config.yaml
n_layer: 9
d_model: 384
n_head: 3
n_kv_head: 3
head_dim: 128
d_mlp: 1024
vocab_size: 12906
activation: "swiglu"
norm: "rmsnorm"
norm_place: "pre"
norm_eps: 1e-05
positions: "rope"
rope_base: 10000.0
rope_fraction: 1.0
qk_norm: false
attn_scale: 0.0884
bias: "none"
tie_embeddings: false
parallel_block: false
init: "normal"
init_std_qkv: 0.0236
init_std_o: 0.0
init_std_up: 0.0236
init_std_down: 0.0
optimizer: "muon_variant"
lr: 0.0113
lr_mult_o: 4.0
beta1: 0.95
lr_head: 0.00524
grad_clip: 2.0
warmup_steps: 200
schedule: "wsd"
decay_fraction: 0.779
decay_shape: "cos"
final_lr_fraction: 0.02
batch_tokens: [32768, 65536]
seq_len: 256
doc_mask: false
train_tokens: 508300000
steps: 10921
dataset: "wikipedia_en"
MLP neurons of a small language model. Each row is named by its layer, matrix (gate and up: input weights) and neuron, and shows model dimensions 0-127. Each number is 200 + 40 x the weight over its row's rms, rounded and kept within 0 to 999. A neuron's up and down rows have the sign that makes its largest values positive.
Before each neuron's rows, "fires on" lists the tokens most often at its 100 highest values on Wikipedia text that the model never trained on.

fires on: " H", " of", " December", " June", " in", " early"
L6.gate395,196,204,174,149,213,272,206,171,174,199,250,171,177,157,244,254,210,179,131,215,172,99,196,255,226,201,177,215,262,256,235,164,209,181,126,247,194,208,242,259,273,143,151,153,177,282,199,228,215,178,164,202,191,183,187,87,197,139,222,177,190,243,242,174,242,144,196,197,207,138,199,176,197,124,157,214,220,195,209,206,220,198,165,175,202,240,185,228,186,172,187,228,251,134,196,189,185,170,140,142,224,249,176,197,204,179,165,191,184,198,218,212,239,253,236,204,181,216,217,183,230,245,195,246,242,205,210,217
L6.up395,222,149,129,276,217,178,175,178,174,170,258,212,210,153,178,233,119,223,128,193,177,185,201,169,183,206,166,223,195,227,148,181,206,209,241,155,191,157,175,178,209,203,174,204,162,111,209,172,244,259,252,182,204,255,176,256,223,190,146,179,220,172,195,221,239,198,250,235,206,212,196,261,192,215,134,198,147,174,199,167,196,223,182,286,166,170,224,198,178,210,197,216,143,204,173,91,235,254,183,223,162,185,107,241,184,136,179,220,155,251,184,165,192,218,211,242,219,202,259,173,196,202,166,148,184,209,167,189

fires on: " is", " was", " are", " were"
L6.gate567,203,246,233,252,199,194,217,185,146,134,175,166,211,182,224,187,250,109,213,203,151,208,154,202,170,191,229,176,167,196,203,166,165,209,202,181,212,170,194,88,208,204,195,229,223,181,216,192,173,269,212,217,182,183,146,182,201,175,142,232,267,215,171,236,116,241,137,118,179,193,192,209,290,198,282,274,287,292,183,186,242,255,133,143,173,190,197,198,222,206,188,228,174,211,169,149,181,172,214,202,127,147,208,220,282,195,159,175,194,225,181,111,273,202,147,229,173,209,191,281,206,229,176,158,240,253,237,147
L6.up567,227,150,211,135,290,294,175,208,168,237,149,182,243,219,145,163,132,224,200,213,174,71,136,280,247,169,223,203,189,249,246,175,157,202,247,216,201,191,205,142,135,168,170,222,362,137,182,251,247,244,200,217,183,250,194,198,170,240,150,203,194,145,185,168,250,215,232,259,199,115,180,238,310,231,194,293,121,300,167,133,145,265,204,182,187,235,219,242,220,247,177,183,189,140,223,162,194,212,179,247,199,243,203,169,128,237,202,159,140,187,193,155,193,171,310,190,169,167,180,202,128,114,194,156,95,259,205,227

fires on: " to", " was", " is", " be", " were"
L5.gate566,208,188,206,231,175,179,144,178,248,201,229,220,217,142,268,181,192,115,198,150,188,200,180,247,160,209,222,159,209,165,213,204,214,232,213,231,178,201,193,164,206,300,192,126,183,184,189,144,250,192,256,179,130,216,261,276,162,181,219,136,200,184,213,156,185,225,178,214,204,204,269,220,226,158,219,235,198,268,257,169,258,173,165,251,171,106,182,225,202,207,222,186,199,157,159,189,202,201,276,153,248,197,232,177,168,196,222,199,181,225,253,198,198,144,217,187,188,238,192,239,135,246,141,240,187,122,189,238
L5.up566,188,157,172,174,209,190,198,131,268,208,265,216,263,143,208,182,182,170,180,253,196,273,210,190,160,196,180,174,172,157,196,233,147,205,129,208,228,172,238,171,244,215,200,165,179,164,210,255,193,199,142,146,200,205,208,217,202,168,160,219,101,168,221,183,259,241,196,164,180,201,207,153,224,133,233,200,214,206,284,210,199,160,199,163,167,213,204,176,178,240,289,232,225,186,231,178,209,180,201,248,163,243,232,137,173,168,165,95,218,258,155,153,235,213,213,114,145,125,187,193,150,254,187,201,250,165,200,179

fires on: ":", " of", " is", " was", " to"
L5.gate133,271,263,189,181,150,183,183,170,203,201,230,157,252,139,240,235,164,148,99,206,97,173,277,214,168,213,196,202,232,175,169,220,193,169,156,174,268,183,156,157,150,219,195,205,232,223,196,195,208,215,221,229,211,228,163,230,255,207,159,268,219,138,259,207,198,171,242,293,152,229,204,234,138,192,197,258,229,203,193,117,208,154,194,203,232,246,215,154,144,238,198,198,188,106,197,160,263,165,289,254,214,185,252,213,238,289,181,160,214,228,259,242,256,163,188,204,233,255,253,159,141,225,194,141,203,112,254,158
L5.up133,218,181,237,184,175,177,255,210,206,165,185,177,208,195,219,147,194,176,232,216,123,222,189,165,246,192,177,175,198,197,156,205,141,240,140,167,260,113,223,177,137,205,212,151,187,172,179,230,162,189,176,177,157,160,206,230,151,243,80,208,285,213,233,162,223,213,137,130,214,167,116,191,207,223,241,181,219,243,128,149,141,184,182,222,231,234,237,167,165,288,201,175,177,197,179,161,250,233,202,254,252,202,248,229,245,218,168,173,217,188,206,188,222,186,212,171,178,167,184,146,141,231,196,237,217,152,232,107

fires on: " to", " of"
L5.gate399,192,94,268,207,194,198,198,124,206,128,209,169,165,240,215,162,228,216,119,220,147,147,183,197,215,223,112,238,178,130,227,225,184,244,211,248,144,204,256,220,189,243,133,217,197,233,211,152,140,188,216,236,179,205,197,292,257,92,188,143,151,225,175,219,152,211,204,189,190,60,127,232,122,191,253,230,212,227,169,200,222,197,154,189,157,244,205,271,186,195,180,208,198,180,79,151,301,144,200,219,224,223,153,174,171,250,276,242,132,221,176,104,142,227,201,154,108,175,211,191,152,224,150,253,261,200,152,269
L5.up399,227,174,209,209,154,162,183,100,230,226,158,178,173,238,191,199,153,228,203,208,244,242,238,269,149,267,137,149,110,223,231,202,147,128,201,183,133,211,153,206,227,183,245,181,128,164,192,219,197,195,190,215,165,199,190,216,208,155,161,149,170,130,163,256,239,186,217,252,266,180,143,205,159,143,184,167,250,201,173,216,232,249,213,189,146,192,206,165,213,164,306,205,196,235,221,211,202,131,225,220,162,225,126,230,114,194,229,189,132,141,237,230,151,238,196,242,172,164,214,190,226,149,174,225,236,139,166,211

fires on: " been", " was", " is"
L5.gate437,135,164,172,221,167,160,283,208,166,209,242,121,189,217,220,240,210,212,157,203,289,193,161,194,204,250,197,196,224,169,225,234,164,256,208,176,201,148,234,164,212,207,278,228,222,149,260,148,224,215,253,185,229,237,140,229,210,253,172,206,136,219,206,206,206,130,184,215,160,193,79,229,214,217,152,217,241,176,211,204,146,108,217,193,210,218,238,154,205,227,162,129,190,181,219,241,210,228,194,203,182,115,169,211,176,219,238,205,182,153,201,230,191,205,186,228,232,192,187,180,143,249,220,235,157,141,158,266
L5.up437,244,183,213,205,172,142,189,198,179,286,251,196,210,169,197,202,256,159,218,222,199,177,280,270,222,185,234,191,197,204,246,239,87,290,214,160,206,200,203,183,206,197,214,207,208,219,272,194,220,303,210,180,177,251,213,241,149,205,198,244,203,251,243,193,202,154,201,159,257,218,166,117,138,244,181,163,257,118,144,165,247,125,223,138,220,243,222,193,173,188,190,181,214,258,147,177,185,151,160,181,237,149,222,197,242,215,186,171,216,215,233,233,233,160,158,241,138,117,185,218,164,111,213,196,265,215,201,172

fires on: " of", " for", " in", " to", " and"
L6.gate569,234,172,89,201,211,169,159,255,189,115,218,231,171,190,215,289,241,212,175,189,172,220,195,191,266,294,286,150,202,239,194,258,152,237,150,165,197,201,197,222,199,191,142,241,259,169,158,212,201,178,238,277,188,178,227,218,241,197,208,180,220,162,231,183,227,273,199,189,219,234,180,186,180,170,148,135,137,135,195,269,202,161,156,235,188,184,218,217,76,128,174,129,220,184,165,151,287,149,199,213,172,187,204,228,197,186,186,210,153,170,173,236,201,221,159,142,175,247,208,160,183,174,91,243,265,156,203,247
L6.up569,232,132,254,187,191,213,214,196,171,195,249,260,228,253,220,228,182,146,263,186,230,156,261,196,226,270,251,190,160,192,145,205,176,172,140,147,220,246,210,213,204,207,249,171,258,203,121,221,216,155,165,138,194,193,256,228,228,159,149,205,237,204,192,198,236,201,257,260,168,222,128,177,205,234,235,247,180,199,215,194,196,198,205,255,244,209,213,256,142,211,181,206,209,193,226,221,249,159,260,213,256,238,191,191,198,186,261,162,96,131,236,253,188,209,223,155,160,204,171,196,171,184,203,202,200,229,190,209

fires on: " a", "A", " A"
L5.gate747,174,205,228,187,202,242,225,152,154,214,235,205,283,252,224,165,182,229,141,242,158,175,185,182,190,166,208,189,154,274,277,188,150,220,197,155,158,240,198,262,213,170,200,275,160,202,181,257,223,107,116,200,250,213,151,217,184,188,224,168,205,215,174,216,235,224,190,199,131,166,84,178,185,196,280,271,211,225,234,258,250,197,131,164,182,185,203,232,209,167,255,221,227,223,171,178,268,132,179,169,174,206,241,151,168,199,174,241,293,180,179,195,191,206,218,201,173,211,150,211,140,206,241,203,262,143,178,218
L5.up747,162,164,221,185,216,244,236,201,124,154,194,188,293,291,228,203,207,232,226,180,192,154,83,188,140,190,227,176,203,166,177,142,128,247,174,141,275,252,183,230,246,211,196,236,191,214,177,126,234,167,175,173,195,207,180,208,184,263,116,209,271,206,275,248,249,224,249,176,154,278,193,154,197,124,143,244,202,253,157,222,250,154,177,200,193,182,174,219,216,152,147,142,218,217,138,212,222,234,236,200,241,217,226,213,226,243,181,197,229,205,201,142,231,248,247,146,195,177,232,182,190,266,187,195,215,179,200,193

fires on: " was", " a", " is", " were", " are"
L6.gate6,182,203,201,216,219,174,140,219,192,142,170,172,254,168,189,191,224,194,166,246,162,114,208,178,243,179,184,227,272,173,244,76,224,227,243,184,201,183,212,218,156,155,247,239,192,168,208,215,232,275,239,240,184,173,165,141,211,203,204,154,195,235,158,140,150,163,211,156,139,248,196,211,172,190,213,170,219,226,242,162,220,159,177,184,229,236,197,224,216,254,236,213,150,159,223,193,166,210,228,219,210,194,185,186,227,259,145,161,167,274,210,210,107,180,203,145,243,155,234,229,205,208,201,113,246,234,233,192
L6.up6,161,220,191,177,225,205,158,231,149,242,167,184,211,171,225,279,212,151,203,206,179,134,252,161,148,152,156,202,235,190,188,190,196,294,147,254,219,196,165,248,178,169,188,167,252,179,183,178,214,152,226,165,244,136,220,172,215,164,165,203,233,226,175,171,299,223,184,261,183,227,212,278,183,204,248,257,231,264,224,231,170,232,240,184,193,192,233,200,195,264,213,252,222,148,132,155,192,145,251,227,215,188,275,214,179,239,167,158,205,267,223,178,223,203,192,217,218,270,207,145,192,152,222,231,189,160,211,214

fires on: " was", " were", " been", " first", " not"
L6.gate882,194,211,107,154,210,140,170,156,160,183,198,236,106,157,230,156,246,206,229,163,210,233,185,212,147,169,169,131,185,241,156,181,160,239,177,150,201,190,197,168,165,163,188,272,163,164,230,179,200,207,222,202,260,203,212,199,203,169,75,178,198,215,227,264,244,173,184,238,200,292,157,223,178,162,206,227,244,195,297,109,196,234,216,292,194,225,194,167,192,195,285,247,180,158,248,256,207,157,189,252,165,199,202,181,208,178,202,262,263,236,165,180,176,184,233,208,127,197,119,240,233,207,234,182,179,209,205,216
L6.up882,143,184,212,248,223,211,202,159,205,176,243,223,244,125,244,193,198,238,238,205,217,158,252,205,172,216,196,113,261,109,231,194,177,198,207,221,242,213,177,209,210,270,172,145,231,266,194,212,257,143,186,234,129,185,222,224,164,168,216,125,172,192,209,134,332,233,257,208,148,125,158,203,247,242,231,208,167,180,229,179,154,226,295,185,167,190,187,200,236,186,167,165,188,302,184,171,162,199,201,170,152,261,139,190,102,174,174,161,245,116,179,195,251,178,156,231,249,183,131,254,138,152,174,158,114,204,199,280

fires on: " S"
L6.gate548,192,205,210,254,190,166,183,197,210,233,259,246,103,171,159,243,283,210,220,274,208,228,192,166,179,198,247,254,220,214,187,232,214,169,254,152,188,223,154,236,203,193,225,225,236,178,232,189,236,170,256,144,152,193,166,197,168,146,244,104,215,209,147,233,206,204,214,174,232,247,211,156,267,238,149,175,160,256,286,200,220,181,151,149,176,239,231,210,164,277,201,192,186,127,224,168,154,174,192,143,226,215,132,105,261,227,243,173,252,221,215,179,161,142,230,151,191,177,218,171,173,191,199,226,165,172,199,167
L6.up548,195,147,161,260,203,257,245,155,222,180,226,202,190,156,199,219,170,164,173,206,265,165,250,124,133,244,229,177,222,165,138,230,251,255,249,200,165,202,217,138,180,207,199,195,239,198,234,224,190,230,183,179,166,218,185,195,162,191,187,173,241,202,191,223,182,184,168,222,231,233,248,178,166,232,150,265,198,261,244,201,228,245,151,204,174,241,213,219,247,144,254,213,248,204,184,226,171,185,187,208,224,243,122,213,280,262,230,68,179,165,180,194,152,230,185,246,199,267,221,178,218,204,255,204,157,119,178,261

fires on: " is", " a", " was", " an"
L5.gate445,246,197,207,187,139,220,133,206,216,160,243,244,224,197,173,185,159,284,253,246,252,172,196,182,135,244,185,101,151,192,224,135,95,199,194,236,190,224,229,254,161,179,214,218,252,191,184,205,198,178,169,201,174,138,218,168,238,133,213,159,162,207,226,234,282,191,181,284,235,218,220,255,247,191,250,224,139,115,167,198,263,216,232,282,236,217,256,190,197,201,209,261,228,203,148,252,229,159,171,209,150,163,186,226,133,197,232,243,87,223,198,167,191,158,238,158,205,277,152,193,255,226,170,158,229,118,206,229
L5.up445,194,195,185,230,209,173,238,208,151,164,192,251,171,209,237,184,214,140,243,147,253,131,181,185,172,217,202,185,201,158,223,144,178,231,201,155,210,157,225,189,94,153,211,123,188,286,200,279,184,270,129,158,138,208,208,231,178,249,155,212,268,271,206,242,244,180,232,198,180,176,213,223,200,222,205,253,246,344,205,139,185,189,152,191,245,237,193,146,258,242,156,209,158,179,206,197,177,213,227,265,128,217,188,218,202,295,145,196,147,234,201,202,272,254,148,179,182,228,188,161,217,199,267,108,247,186,186,210

fires on: " made", " home", "ake", " make", "ome", " Home"
L5.gate815,213,222,273,187,181,190,217,179,128,189,159,263,255,182,167,143,237,243,141,258,195,259,214,249,249,182,204,220,303,196,247,245,136,107,256,236,187,238,254,203,206,233,143,129,151,235,164,147,180,183,212,211,136,151,260,256,149,167,232,202,142,239,246,248,215,201,187,163,284,212,202,202,184,251,248,189,231,242,182,125,158,307,218,205,201,216,208,206,240,165,295,263,160,162,225,246,186,176,115,151,183,197,272,173,172,283,196,181,244,207,174,195,214,160,131,180,188,234,234,153,173,178,237,203,172,198,218,214
L5.up815,235,162,112,226,154,153,197,126,225,220,232,230,176,192,212,215,145,210,159,232,159,184,140,153,221,211,170,170,218,130,128,201,161,127,263,256,218,200,192,273,214,104,216,198,168,188,220,173,136,197,174,209,175,252,210,219,180,277,233,186,175,273,212,187,191,264,165,139,114,216,164,150,214,172,178,205,176,173,152,159,230,88,181,196,275,144,211,206,203,166,234,236,164,230,172,171,229,167,197,216,218,153,220,188,194,241,159,215,150,148,252,224,200,209,150,261,191,174,216,165,194,174,187,140,229,189,258,227

fires on: "er", " Ser", " Ter", "ider", " Ver", " of"
L5.gate932,175,227,280,152,189,141,199,120,169,150,173,213,187,203,252,229,301,250,227,212,194,216,163,206,209,190,188,192,215,151,243,244,153,297,301,276,245,165,181,192,189,200,210,175,163,254,127,152,173,188,202,216,180,206,176,163,121,197,182,222,152,176,190,155,186,299,262,196,214,160,198,219,234,235,144,231,166,139,206,249,195,221,297,258,165,280,254,240,184,218,251,251,143,275,169,221,213,146,234,206,208,207,228,232,186,268,192,219,232,204,144,147,213,224,222,217,246,243,203,137,190,161,186,180,159,185,225,243
L5.up932,108,162,191,175,142,199,184,221,179,209,223,206,178,195,301,241,200,188,246,234,232,138,276,163,208,235,182,225,238,239,195,160,237,246,182,292,125,163,168,231,192,212,180,172,166,220,192,121,167,135,179,221,271,196,219,210,239,210,144,83,155,236,234,295,218,219,201,210,236,210,156,212,194,110,188,236,215,220,180,207,217,221,217,213,199,273,229,163,182,212,224,165,171,236,190,226,141,273,222,177,270,213,172,168,194,217,144,181,131,138,210,217,205,219,131,250,204,156,121,227,204,176,184,190,224,202,156,251

fires on: " K", " A", " O", "-", " An", " S"
L6.gate145,161,238,204,160,182,167,165,184,206,211,254,276,175,171,172,226,134,202,234,190,171,220,234,246,119,264,209,160,185,206,272,202,283,186,230,210,228,228,124,172,223,163,217,156,233,190,168,201,197,185,199,195,85,206,212,201,179,208,212,151,270,189,249,266,248,200,209,188,223,210,183,234,207,200,299,229,238,224,212,201,249,191,220,107,184,201,265,170,124,286,177,118,193,206,180,250,220,167,202,185,211,277,249,179,181,206,266,175,185,230,295,178,213,228,262,158,158,178,188,199,200,184,169,177,230,206,159,235
L6.up145,207,186,120,209,175,232,193,231,197,222,205,176,186,157,224,264,126,252,238,102,175,308,234,228,167,131,184,164,199,294,193,220,284,217,198,203,200,174,208,127,228,210,148,80,159,195,187,217,185,192,207,212,174,186,171,227,258,182,219,290,187,236,151,229,145,176,183,182,148,206,202,155,147,212,265,237,171,145,281,200,179,256,168,146,180,186,148,177,186,229,195,223,250,247,151,201,222,168,284,223,186,176,237,125,269,252,245,224,140,211,261,221,216,222,280,157,212,241,244,107,187,218,176,192,267,118,139,194

fires on: " of", " its", " his", " M", " a"
L5.gate287,170,189,221,257,174,202,180,180,201,163,202,136,182,244,199,176,259,183,234,216,180,229,217,181,243,180,174,239,105,192,234,242,270,174,151,161,174,198,241,212,223,243,164,257,164,191,233,246,201,158,228,166,179,268,110,171,218,209,250,209,194,214,275,203,256,245,226,226,159,220,103,169,193,239,215,242,152,221,121,215,254,179,152,224,202,216,162,242,245,141,115,115,179,129,161,151,171,207,168,193,195,259,240,169,126,254,228,166,163,234,257,254,265,221,207,171,137,165,265,193,199,190,116,275,152,197,254,270
L5.up287,206,206,272,230,177,169,257,271,209,176,240,232,177,255,243,200,204,244,239,157,156,232,173,211,176,198,222,205,200,180,142,157,226,207,207,147,220,249,160,205,247,189,138,143,193,254,181,149,131,202,127,277,208,167,175,201,236,244,117,124,258,134,183,252,164,188,244,188,137,131,182,218,154,279,250,286,224,239,182,221,172,288,210,122,148,240,135,184,180,206,177,201,195,196,217,192,271,220,267,183,109,193,227,190,238,300,157,153,226,172,221,252,177,197,179,123,203,209,146,166,193,251,193,203,263,290,223,250

fires on: " of", " and", " children", " senior", " women", " by"
L5.gate878,185,167,212,178,211,220,268,151,249,196,255,189,233,205,161,199,211,244,161,202,186,135,216,135,238,289,178,184,269,216,208,189,196,225,162,115,200,190,283,219,220,199,177,217,252,240,121,198,204,218,204,158,200,186,206,251,221,188,284,225,271,198,269,220,271,161,181,213,96,221,156,172,194,135,197,230,248,166,179,217,225,214,201,111,244,182,232,157,242,115,183,172,181,238,152,189,186,197,222,179,192,194,172,252,154,166,151,241,190,193,237,241,248,150,218,203,257,225,285,205,159,193,140,211,216,234,194,240
L5.up878,182,242,224,215,171,146,258,190,215,166,223,239,274,213,200,140,240,200,284,186,111,120,215,187,197,245,129,162,285,151,189,210,161,172,118,136,215,127,196,175,183,243,166,240,147,209,168,267,163,194,198,192,236,179,251,199,166,179,192,214,227,184,194,165,254,167,197,261,132,283,155,148,206,222,196,209,117,233,212,193,220,172,257,206,228,185,132,235,125,196,144,218,156,188,192,252,155,118,228,242,194,231,135,172,216,175,225,185,167,158,212,195,245,194,231,163,219,120,217,241,192,173,195,189,220,204,225,179

fires on: " Q", "j", "Q", " saying"
L5.gate161,145,222,181,219,188,241,201,196,230,172,156,153,200,155,144,219,203,134,196,212,225,211,221,188,212,180,226,151,219,197,175,183,169,270,215,237,163,221,247,226,242,209,145,129,248,238,169,181,200,218,173,244,260,201,207,238,207,176,196,231,229,128,168,279,222,136,144,244,149,238,266,135,273,188,152,237,265,185,243,187,230,160,198,286,211,239,228,238,266,184,255,194,190,238,110,265,154,163,163,237,247,204,233,256,179,287,252,216,171,141,238,199,212,196,168,185,146,214,257,219,197,188,152,193,290,132,185,173
L5.up161,188,168,182,238,212,231,187,194,138,221,210,169,175,185,185,237,266,138,221,250,198,171,270,145,205,272,184,226,162,181,223,196,179,246,137,282,253,266,133,185,181,199,200,268,182,266,192,150,223,204,159,215,258,156,235,206,221,171,236,207,269,121,231,240,136,188,146,167,182,185,171,144,197,192,157,197,231,189,144,191,198,206,222,250,165,194,244,215,188,166,212,220,170,191,226,207,253,118,200,154,136,166,175,222,231,226,147,148,230,206,182,178,238,153,180,197,174,230,147,237,201,135,156,218,174,187,197,180

fires on: " W", " w", "W", "ew", "-w"
L6.gate278,208,166,150,204,205,156,166,188,224,192,252,272,134,140,128,158,241,190,163,187,228,242,196,224,197,205,190,180,260,215,220,164,263,192,128,231,167,144,229,147,268,241,222,165,237,158,204,147,200,187,184,112,227,157,194,189,148,210,201,225,194,241,124,160,246,223,168,258,193,214,99,215,229,166,247,175,203,204,242,122,234,156,163,179,166,127,174,241,215,287,188,215,217,215,255,255,178,102,238,215,198,251,256,138,329,225,232,190,181,162,213,235,199,201,167,217,197,146,257,170,297,217,212,150,155,239,149,207
L6.up278,126,205,239,234,157,169,194,191,203,164,260,134,179,175,253,252,253,134,190,230,221,278,146,109,222,177,158,175,256,175,129,185,242,172,266,225,191,147,177,259,249,208,114,121,189,178,168,228,255,173,225,260,259,239,190,258,235,226,197,209,206,249,153,200,189,233,214,163,238,242,164,211,197,257,231,202,193,178,158,255,225,241,144,228,199,173,153,286,268,192,167,167,194,171,240,228,183,244,186,173,173,176,270,201,257,198,221,226,231,201,276,151,158,246,189,195,157,213,239,203,167,332,194,231,152,148,198,256

fires on: " Z", " z", "′", "}", " pro", " Q"
L6.gate934,200,205,243,93,219,168,228,216,102,244,233,205,200,247,195,223,181,265,220,163,152,128,199,120,166,230,178,208,208,225,205,192,177,223,160,215,149,187,89,165,164,260,137,207,194,199,150,178,197,205,224,233,186,113,206,185,132,251,236,178,237,236,204,170,275,204,174,224,206,232,253,255,164,176,244,274,245,234,193,141,109,184,154,280,170,279,200,324,193,201,242,148,256,208,144,228,174,215,188,229,216,115,137,214,245,228,219,209,209,210,222,196,212,211,215,154,189,108,234,132,247,126,152,218,185,267,148,209
L6.up934,145,214,238,150,181,206,190,197,221,267,173,233,195,154,254,226,178,211,218,150,185,165,265,163,149,251,216,123,209,169,199,168,159,297,158,233,174,204,180,224,168,192,120,219,145,235,144,199,197,173,226,204,227,223,164,247,195,134,210,224,191,199,225,180,257,203,131,263,206,206,169,169,247,226,189,142,235,210,209,222,185,134,168,252,192,209,192,271,196,301,204,231,223,211,198,234,242,172,171,203,136,195,157,175,271,243,145,251,202,287,243,252,159,287,230,148,256,208,253,208,245,279,178,244,149,219,235,197

fires on: " Z", "z", " z", "Z"
L5.gate514,178,149,195,155,163,262,205,221,163,184,160,219,228,226,195,214,216,255,216,296,232,157,170,198,153,213,204,165,180,227,234,193,101,185,140,204,308,121,176,178,173,220,191,221,201,171,124,169,159,153,209,191,245,212,238,233,188,181,217,190,192,239,238,153,268,222,242,260,106,190,190,248,279,185,190,136,290,168,147,239,213,227,125,198,171,253,116,314,189,182,208,185,207,119,232,238,131,264,197,211,230,179,144,169,205,166,165,178,242,159,204,221,190,231,187,235,176,172,202,174,254,136,196,261,189,150,251,187
L5.up514,182,223,240,178,159,138,220,243,178,180,218,251,185,178,201,185,223,170,250,290,106,194,118,198,209,263,247,182,149,236,224,133,233,179,258,229,185,287,253,158,123,228,231,170,205,133,186,202,132,163,266,218,230,163,199,195,183,125,195,230,179,129,159,114,250,211,151,140,199,199,190,232,228,183,229,193,203,232,145,147,236,215,152,225,177,202,144,213,174,186,255,145,147,186,223,248,217,212,204,235,252,129,139,186,228,108,207,197,262,205,268,228,154,216,222,152,230,185,186,249,209,233,238,213,206,209,251,151

fires on: " W", "w", "-w", "ew", "W"
L6.gate711,221,264,191,179,213,154,168,193,219,108,223,195,143,140,148,269,210,247,163,146,142,257,172,174,183,204,224,212,300,210,191,227,157,191,214,171,231,140,218,181,269,165,212,165,208,213,200,204,203,236,178,189,189,171,164,197,164,189,296,239,185,120,176,138,156,195,223,133,188,211,220,248,219,215,206,214,230,236,138,105,250,287,196,177,164,210,223,277,184,158,130,155,220,167,240,144,216,208,199,160,207,212,198,180,262,247,131,208,196,212,237,164,270,263,196,168,244,208,179,171,254,236,168,177,209,200,197,198
L6.up711,158,195,206,216,247,198,187,221,240,270,206,196,182,204,179,128,200,194,223,213,148,191,127,173,201,191,124,190,197,182,141,114,244,258,101,177,218,193,198,189,228,220,175,165,237,232,172,245,189,195,196,235,209,113,143,149,174,237,163,206,184,283,200,163,112,220,177,191,240,217,161,220,192,265,210,181,145,194,184,121,300,175,195,219,226,194,196,158,236,239,187,252,203,151,149,185,254,169,235,187,208,239,166,154,179,192,153,229,248,167,218,260,242,186,193,195,217,155,231,137,161,285,203,248,178,261,243,161

fires on: "im", "op", "ip", "M", " from", "om"
L5.gate212,215,185,135,176,210,118,158,181,206,151,236,242,149,247,265,138,192,173,181,211,242,197,208,192,283,229,175,233,210,241,261,177,176,210,251,223,265,182,168,148,165,228,201,167,182,158,264,208,161,164,259,299,104,209,217,212,305,137,147,184,170,243,268,186,192,189,190,162,181,214,205,182,221,138,213,215,250,198,234,194,216,213,229,189,182,189,217,211,221,182,176,187,212,183,217,222,182,209,268,185,156,218,227,140,158,188,190,247,172,243,214,153,213,216,191,127,193,215,139,220,163,245,146,144,106,216,138,204
L5.up212,153,189,139,268,241,178,240,205,236,173,189,188,199,113,230,178,222,259,229,220,213,207,194,176,230,221,256,233,190,271,265,218,200,141,266,246,189,200,185,242,180,110,246,278,100,198,197,218,111,186,190,223,167,250,249,129,200,218,183,231,189,198,256,249,215,234,205,216,167,191,237,130,170,165,215,179,175,183,248,186,180,224,215,220,181,181,241,205,177,242,147,138,186,172,231,214,195,185,193,249,217,218,214,182,144,190,184,234,219,148,188,159,172,242,233,135,125,203,187,277,217,218,207,165,155,223,224,205

fires on: " was", " were"
L6.gate885,131,254,248,177,210,149,202,195,213,160,245,195,199,152,243,278,220,112,208,246,175,213,147,190,164,206,280,206,171,205,217,181,138,182,226,187,230,147,240,240,165,176,213,244,227,141,239,146,211,248,219,130,230,215,211,238,251,227,168,241,147,194,126,226,217,209,258,229,229,202,144,211,143,235,211,176,246,255,164,102,222,205,161,222,124,255,256,187,213,222,223,141,219,121,216,221,160,161,142,235,164,133,256,218,231,146,176,185,249,162,152,230,227,209,161,201,185,176,201,146,185,177,116,177,237,219,166,192
L6.up885,197,275,169,207,183,153,181,182,219,193,160,159,211,209,217,253,224,196,226,201,184,221,175,239,170,192,169,259,119,164,190,150,235,211,180,206,271,102,214,146,242,177,240,149,256,191,149,215,274,185,236,195,193,214,220,228,183,181,199,132,198,232,201,187,193,196,262,246,267,191,134,237,195,129,183,150,271,315,181,176,229,203,197,197,161,280,183,213,149,140,256,228,222,194,185,177,144,161,173,202,167,222,239,189,172,131,195,175,218,163,175,183,159,219,210,160,176,94,188,206,259,171,113,147,257,164,207,208

fires on: "-", " b", " Super", " non", "-M", " sub"
L6.gate208,218,218,294,205,218,178,186,238,242,129,217,251,197,205,246,186,255,131,180,155,217,193,161,237,206,158,227,171,232,196,144,133,186,243,219,168,199,99,209,254,222,276,192,241,135,222,202,224,184,270,180,194,228,215,266,245,180,272,194,192,289,138,244,181,288,237,172,289,188,162,213,217,203,207,253,198,173,153,192,221,223,211,269,211,236,272,161,200,212,136,207,201,174,251,189,195,219,167,212,227,161,281,229,214,108,181,211,199,172,232,165,244,275,192,173,136,234,316,198,210,105,195,166,215,173,181,162,247
L6.up208,228,204,211,267,142,149,169,200,142,157,178,221,149,148,177,144,189,94,148,114,166,249,166,111,225,218,150,153,178,178,179,166,204,174,204,191,177,180,251,253,254,172,179,165,269,214,184,124,198,166,164,167,155,195,214,209,136,256,232,219,241,185,152,158,132,275,234,264,174,145,242,147,169,186,236,206,186,213,144,188,253,214,225,206,169,162,235,245,162,182,190,166,225,237,166,186,257,243,212,195,203,176,293,187,167,155,107,149,216,261,146,181,258,178,224,176,196,135,172,175,217,154,174,258,212,233,141,215